{"n_layer": 12, "d_model": 192, "n_head": 4, "n_kv_head": 2, "head_dim": 64, "d_mlp": 384, "vocab_size": 863, "activation": "geglu", "norm": "rmsnorm", "norm_place": "peri", "norm_eps": 1e-05, "positions": "rope", "rope_base": 10000.0, "rope_fraction": 1.0, "qk_norm": false, "attn_scale": 0.125, "bias": "none", "tie_embeddings": true, "parallel_block": false, "extras": ["capped logits"], "init": "uniform", "init_std_qkv": 0.0211, "init_std_o": 0.00431, "init_std_up": 0.0211, "init_std_down": 0.00431, "init_out_by_depth": true, "optimizer": "adamw", "lr": 0.00123, "lr_mult_qkv": 0.4, "beta1": 0.9, "beta2": 0.95, "lr_head": 0.00942, "grad_clip": 1.0, "warmup_steps": 256, "schedule": "wsd", "decay_fraction": 1.0, "decay_shape": "sqrt", "final_lr_fraction": 0.0, "batch_tokens": [8192, 16384], "seq_len": 256, "doc_mask": true, "train_tokens": 122900000, "steps": 10442, "dataset": "wikipedia_en"}
MLP neurons of a small language model. Each row is named by its layer, matrix (down: output weights) and neuron, and shows model dimensions 32-159. Each number is 128 + 24 x the weight over its row's rms, rounded and kept within 0 to 255. Numbers have three digits each. A neuron's up and down rows have the sign that makes its largest values positive.
After each neuron's rows, "fires before" lists the tokens most often just after its 100 highest values on Wikipedia text that the model never trained on.

L4.down67:130139121110107132172106155109139102123103141146124126103087138170136148147125132155125131152104145127125139161105124153121163149151096122161152153131152170134175131159141117155135120163162117165109131146133091053134121176123096131139132149113206169130122119102109122137132122155140129157089136155134112159114120180117102083133123116112079140134139152137125110097171143095135159061146
fires before: "| ", "\n", "\n\n"

L3.down323:140122143122157108071155124134129150165133111169120151138119174154075127158136089141129143126117121120132160139138159165139096134145127130126140162111110133117149125112123138100155148113130197082153126176112167107153144071167172135097112098147151100111141112155145159125111139128153135145144138142115128147137074070150136091113122139146127127087113111128123081126175154129121118145140
fires before: "c", "t", "ad", "ti", "ro", "tiv"

L2.down80:133164132102141111139143141115141128163157117142143106169163111107120167084089093113136121158114122129092110158100116143160136136146106081134148114119134144097125157154141170138096130126158143079144146098132137113090071126097122105126062087121111141168106127175138083157132150115125113106109108143096148138143121122117167144112162122111139098156133163146145119090107139116102149118145
fires before: "t ", "tic", "ti", "ents "

L9.down64:155109174122106133119124134104163087126100130121137121147138158116125255131143139148123150138114100125132116141083132111093114169094166195132156080111136130143126140129117108116115167157113119114125125141151108131131116142124121152082140110139121139135134180096123156108136158143139106176105105130141111133116156138129113151107170157121124137172100120121086103083124153120140140144095
fires before: ",", "5", "1", "2", "3", "6"

L2.down7:048147097115166082137150120129103137150104094111118126096137125108113139120112100159152155142111071159151174097136161150125140145140134136130152128158143132148117156169110133148141136152147155122089163129134147137155126128142121120152127147116151161124128142157179103130111093133165136174149209153116157143118155139122140143129121140166140127131117134122188139130105095129090083141119
fires before: "n", "y ", "s", "ed ", "al ", "s "

L3.down45:149123098147101118163173104194105120138104079129132090153091131141144140087118111136132157125114130110109145121129110147146140130100125114154125120141119136136126133127152183083195123083144153080098108109119136155142090105103093111127145104130141161089105103117180077126113116156116119099156140102158127151139164099143141155115172148190165138153142120128186102119128110110132090141137
fires before: "ad ", "al", "ad", "av", "ir", "ic"

L4.down23:150160109125183138134091112154125111150174102099137104143120175122152124114099095151153144139102108143118125159129165149149124106071155107107128139138176104146155135145140119137122128119140110119081138142140133093138112160130084075070084124135133121088169103137132093086111196142124115130123119160111125141143127125079156153146152110127149115125135085118143120138114106066138125150150
fires before: "ou", "ad", "ap", "are ", "ound "

L3.down86:105134095129106142132157143129151119118152110145171138155118102117142129097139141129192141099130148066109137117161145127119110110145099076134124147128160151098135113134098106156156102114133152147110104160127111129120108146109116106119130085091095142109109136119198154169156131093148146158152136136120110086199127154097151175083134139160146117156182161131143110114120096092106146155128
fires before: "d", "t", "g", "n", "th", "d "

L4.down142:158133110123121129125100111127152107120115128078115075136130143120131084137112130149106158119144140138073127109104116125123122112134133127119106115118104130091121115132123132138154124150161126176095141131101115083142155130119111116061141136117172129116124160099161156080176144146087120177120171146164125170114150182100113126155133120183111156125132114150159116104166119124127150119170
fires before: "\n", "t", "\n\n", "ed ", "ents ", "r"

L9.down198:121150127132148145170149154100108133100132132116128163186143111122119129121118116105137135136129143134077136121132156132147105169131072137129122155144116152081114129149116173116138155153144128135127141129147091133106133170098135157146128137100128150133103126096188127115148129162142140101114101144149104120172122100127129132118164103155143118087150131207143101132158139124117111150089
fires before: "d", "g", "n", "t", "d "

L9.down370:105105122139109163125106122132116108111123208125121168118167116164127109107125151134133158099130128098121174135134138129089122156126104098145130136121140117141154128112163109159132118092118117140154166109086146137148133101142114181147129107191137141159111174108165142129143143101127131094140123103150150105112144117141126127124141127134166117114079171091123095123102149145139130196128
fires before: ". ", ", ", ".", "or", " ", "or "

L9.down236:167147174144178082127149175113128111095138127130120100156130107113128131113154110140147079139136112120105098153155087134199123160124111114140117151114153166123132089128146134114155128098144132139131143089125206133066129120117125137105142122118106171127101165165115134142133127087098088140147154150120134117141158125152148129091128103178110119134151110155099154179153091103116091148125
fires before: "t ", "tion ", "t", "er ", "tion", "ed "

L9.down136:126131113117063107138113126125100088130151161112120134116100113119145170141177143186082141112152114134131126143124112117138128134105056129126099125103122135128094136173124110159100146119130095151127114150096150158130131108088148157073099143142112109155115180110142125135128156131170126100177137133129159134069109116122129177128117132119153101111151112100099143156130120136166149139127
fires before: ": ", ", ", ". ", ".", "s "

L3.down20:116162105168149162124091119141067126145164126166161154137120132119124086181074184139113210120133132092115113126181111124104106156128099151123128148102130090125090094136114141119121085143099161129110095134119112121145119173101095095093110119133163126138093156147145101124146107124117112146110155143136123152134133151160128146129154111127127138166127096099137149106146140103117136129149
fires before: "tr", "c", "t", "ty", "| ", "ty "

L3.down282:121143121118165098093129129132149102151124115102127107132142165140107118159112153155143130158116102079162106159131128113157122152132162145129132125178142113147102181115122154137120119098169163137149117080139125130144097130171125147170153113115179122110180109121121092075114162115089096112092139149149169142112193093130183125126119108147141128110154129130130141139150095155132146128126
fires before: "ou", "and ", "ap", "ad", "is", "and"

L8.down287:112162099110127129107132128158120141114115144172120115154150129116139146176118107123109121154158134114122105146160135091129140118097124160154138154149125129096178119129131088097145124127114108143141101085155136147132127139141094130151155157149134121132100109103096080120115091154117129136141092111131095129123146071066128099124129134136166092156143124105104153112103110124110114092080
fires before: "9 ", "3 ", "7 ", "8 ", "1 ", "6 "

L4.down257:138147162123136081102100164126140140116124137148142135124126127110161128146113136111126122114131139121092127148127105145107134131122073100136130106148110123080152155107194144143124176128113159107118137069102142134101073172134108131127106134100141122163114122173095086122133110127126137142123160145105137139081145154106176138186122123153073111158183152122124157137177061129111092114171
fires before: "ty ", "t ", "| ", "tic", "ti", "k "

L9.down155:110068147145141177156139151136126118157165090144122117143127161104103185151121161138122108137128112119101175150083135151105153108135131130162146163111155121123112106107090131111137137160160147144113127132125091048092122094140166159118163151139119131110136144127112134108153139153125104122088120123153096126095079135158089149129135109153173153147163097158172141120109112135135106116099
fires before: ",", "."

L8.down149:132126096156134138162108125125147109142102103089154133120131116098138160111140156113139126130187120130109105124114119098108108139106165130091106110102149152147134067091158098126155147156130090129171123102157101091130101130136145128141127118091195101121113146129119127112173108119078133134107148099146144121066128164172130135148145119154129137095168146167117137136141133072115084139066
fires before: ".", "u", "ed ", ". "

L2.down238:120117107091105159117132095118119139164117123132119124130142152110147139113137130112148118140142148092143149121139119115072150125109107095118118149135117127085131162144112096128194153105146165153159118119127115113127180117121130163098130101134128142123154137062168148105113108135109086108159125093126134133076149150155158104121126163087115100121080152094118121090126134144146128154138
fires before: "u", "y ", "ag", " ", ", "

L3.down195:124138137162104116116121117128164181137159118122150174138122133133097175131118097148115119156115144122149093125144102134130155183142113126152136148193123125193120133149104141139097123137108110111135134087125129112106137152169072113078119133119126101120132136129099137128154158124157092148088098092063156111105150108131071126134142172133147142154108100129125153122107100130128131101132
fires before: "th", "d ", "-", "ot", "k", "od"

L9.down362:127085169131106120136124124103115113154118133122130153174126118148154225131149122178134149151149181184125136126127134119133129142127112114096117117134113105119106179147095155107114106140091127119130118145102098149142082153119138140087129117129111107138124157107159142132129143131123118112133142123119130133132139155148076136176131097126132121088146139125163166115153129093154118112058
fires before: " ", ".", ". ", "tic", "s ", "s"

L4.down132:133135160150158133136159134114178159156112188103126113108102147137055092127133157106175141163074131122135133115152116148143161141126071109089195148100111088170111123115122116151110161146098150129150159179160133107139110086121123123129124120110087126110117134126102109098112131128108145114129129113134168095137107114098162120135077122109131146125123128126142120086138149143144119123163
fires before: "| ", "|", "and ", "6 ", "2 "

L4.down254:127135130130145166107096175126169132097126125120127129139162160119126104119141169099128143126081119106103153142159113167164095121158133153096161131128101107149140133150125131092098109136119141102145127135164152112086137137126107159148122148120156093121160130116095149109142089123136161113123127118200147101131153096150185132101173146124134156103130121133155141083167073093099131165162
fires before: "| ", "iv", "ve ", "|", "ip"

L9.down202:137152107111116099097119105139116164137147148144131080103151113094154102141130134122118110123145094147120124134146129129118166151075108112120139158145098093111157117102097157070165163125137100153119151111099150097142151155084139140115116113113111136132116126138130129136157080073068062138076106121127094159114138089137137142066129141121122130108090127084095132143122141109140154133104
fires before: "ty ", "t ", "ents ", "t", "tic"

L2.down349:110145108124129079103101102127141140115128144125121138176127167137132123133145136108110152138113152131130105117113140131091116136110126098143124157158140124151132157122115153140086143078157110142123107134160108140121138100127163144100073115137111131131128147124139086101157137115066130133154118185141123141131137146076169152118152099130097110167140113108096130106157120091125102144119
fires before: "ap", "ou", "ad", "am", "ound ", "ound"

L3.down171:119138132130146123117103135166129120123110143121168143092122120149141092123152074095113130118099137111116171116101171156143162095164115136167122164125108133125114121138116167145134115108178170123097141148091112089129097134180118114168119169064110142118130140099118112116132151129153154113089147194113089152154166143117128162115140135132136093145131113175117107094169163136112110136116
fires before: "ter", "s", "d", "di", "v", "iti"

L2.down371:115184096131091110131153163160098156129082093129114105138114113108162096138118127093136167155123123088155166138134156173086187135174126146139097130121134126119078124126120130157098116118136144111091149175098100144140097114102121102165125121098110158145145158107111120097135127127147117131142131189150099120097099141096149121104154164113131133148128109160127120117142137138099148161164
fires before: "tr", "s", "sid", "str", "n", "c"

L9.down171:107178094128174158113103125132141128128127180126180131141087149138121129140109138166116121129130099105122112149141113169142102155124077141122118142131119148136107121112163148112152102149132111143125087131109120108120139118098132088136106107087094084113114139126103107111154109115160098100118186105196117113158170140159134145123132094108132145175201122171134154127138114167137137149106
fires before: "d", "le", "d ", " ", "um", "a"

L9.down54:116125113126089142134209138155109144157144132159139157146104151115115134182147076125122171107135165125118149149133155152120129113128163127115138126136111145163126078164119165100155128104156169114127146096127145101116134173105128117155153156106108114174095132104104120130101100123125151129137108105157142160135161118151131162131093145112165135167131159137105156061142116101093133115155
fires before: "ic ", "ic", "e"

L9.down149:134111138132117156115093116139117088125169112139093135147119113146129156144115145125130115129117147092093095129156127155095139101107166140105079139107112106139105125139148069112130148158147131126145058126176149144131135124161170154109158132133122103148113096111093152120122093151131127088117149107126108107137128119148127118129135093123136156166139074177119163132174146127123130106095
fires before: "9 ", "3 ", " ", "1 ", "8 ", "2 "

L2.down65:116110149193102114170116126133141132143145094087121127157116153098110151117122105130122106130168115145118117131132117104092130158121135106148136125155156120099161112153098129133124109131153141133167119117114146124141145158143133124108124126126109135148192131174130060132109179134106103123105150127089168121118130122162112123101128152130137114146102127170093087096126097140168137167131
fires before: "k ", "d ", "k", "le", "th "

L8.down125:121137111152110152116126154115082145159107122125111135112164168134134089142155119112127166145106142188135101138148160116122159142122144162138097155116094099175106123137113121126113133119120116082103150102115046116113100149164133089130159148098191155116134130103145098130122149139130101120116130157135114122118112104099153096127111084132135144094132170141124130124110119137151112112141
fires before: "ary ", ", ", "s", ". ", ".", "h"

L2.down194:115090133107128147160114124135138081184133159121122129133100079105169130125099143089106147148162134128124136103137135096111129146136131125080110117153133140096187118096159100111135154105215116123145142141155165150138139121105121139120132138113108112173138132103124094103159132126150099110138114099142120133102120133108130141122141118131112167107126147133086135087066127099126144151122
fires before: ", ", "z", "y ", "i", "s ", "es"

L4.down40:147181126100142088138100149144148138114138141131139154137160127152123098141138089101145070114126122126109089114082141124090092120100068177132107123129132139142102110158142112112128099118151132113131120126110118141169155141149117130133126143095104143097130108137146116132154124087136126152132142154104193091118134127132136157156126082174120110125160085162168111130131143119131097111113
fires before: "| ", "|", "d"

L9.down11:134118160096155144100102149109116138133114151145155132139099140126097086105082158122153088107124111160089141151142093138128127122096066125144086186131120151147106147153147140125083111136151099094165090149140114132134113121135088138159078136116108117177148119144114095113144107092112143120107145135119139098074144088154142134104135099112134117136127095141119163132120144137159126141135
fires before: "|", "oc", "tit", "a", "um", "ub"

L8.down347:143203154125133114141151088116123122098168119137134130158169174067074088121080138158074132120108129115087112124110159165142107115177167147129106107129177113121113137126131122123119108153141102137157130142123122152119139146090138116175095136122133138110146147147139128132142104123131114162103135119141096139168136139126166104115101109138127145135132147191110129116125133135077172138133
fires before: "al ", "e ", "als ", "ation", "ation "

L8.down235:127144111159092170102156129150115160188131164114125153113135199115162128128120131117156152138101124138156113134070129172121126131117147121126135104160126125137109141105103126111096153064121159125162157112167116080122136169124102092123103111096163134088110122152148146122091149153127120180143135118150097136155160153137136135104132105133117150120134125111125109100137066113069119122153
fires before: "ic ", "ic", "ish", "m", "n", "e "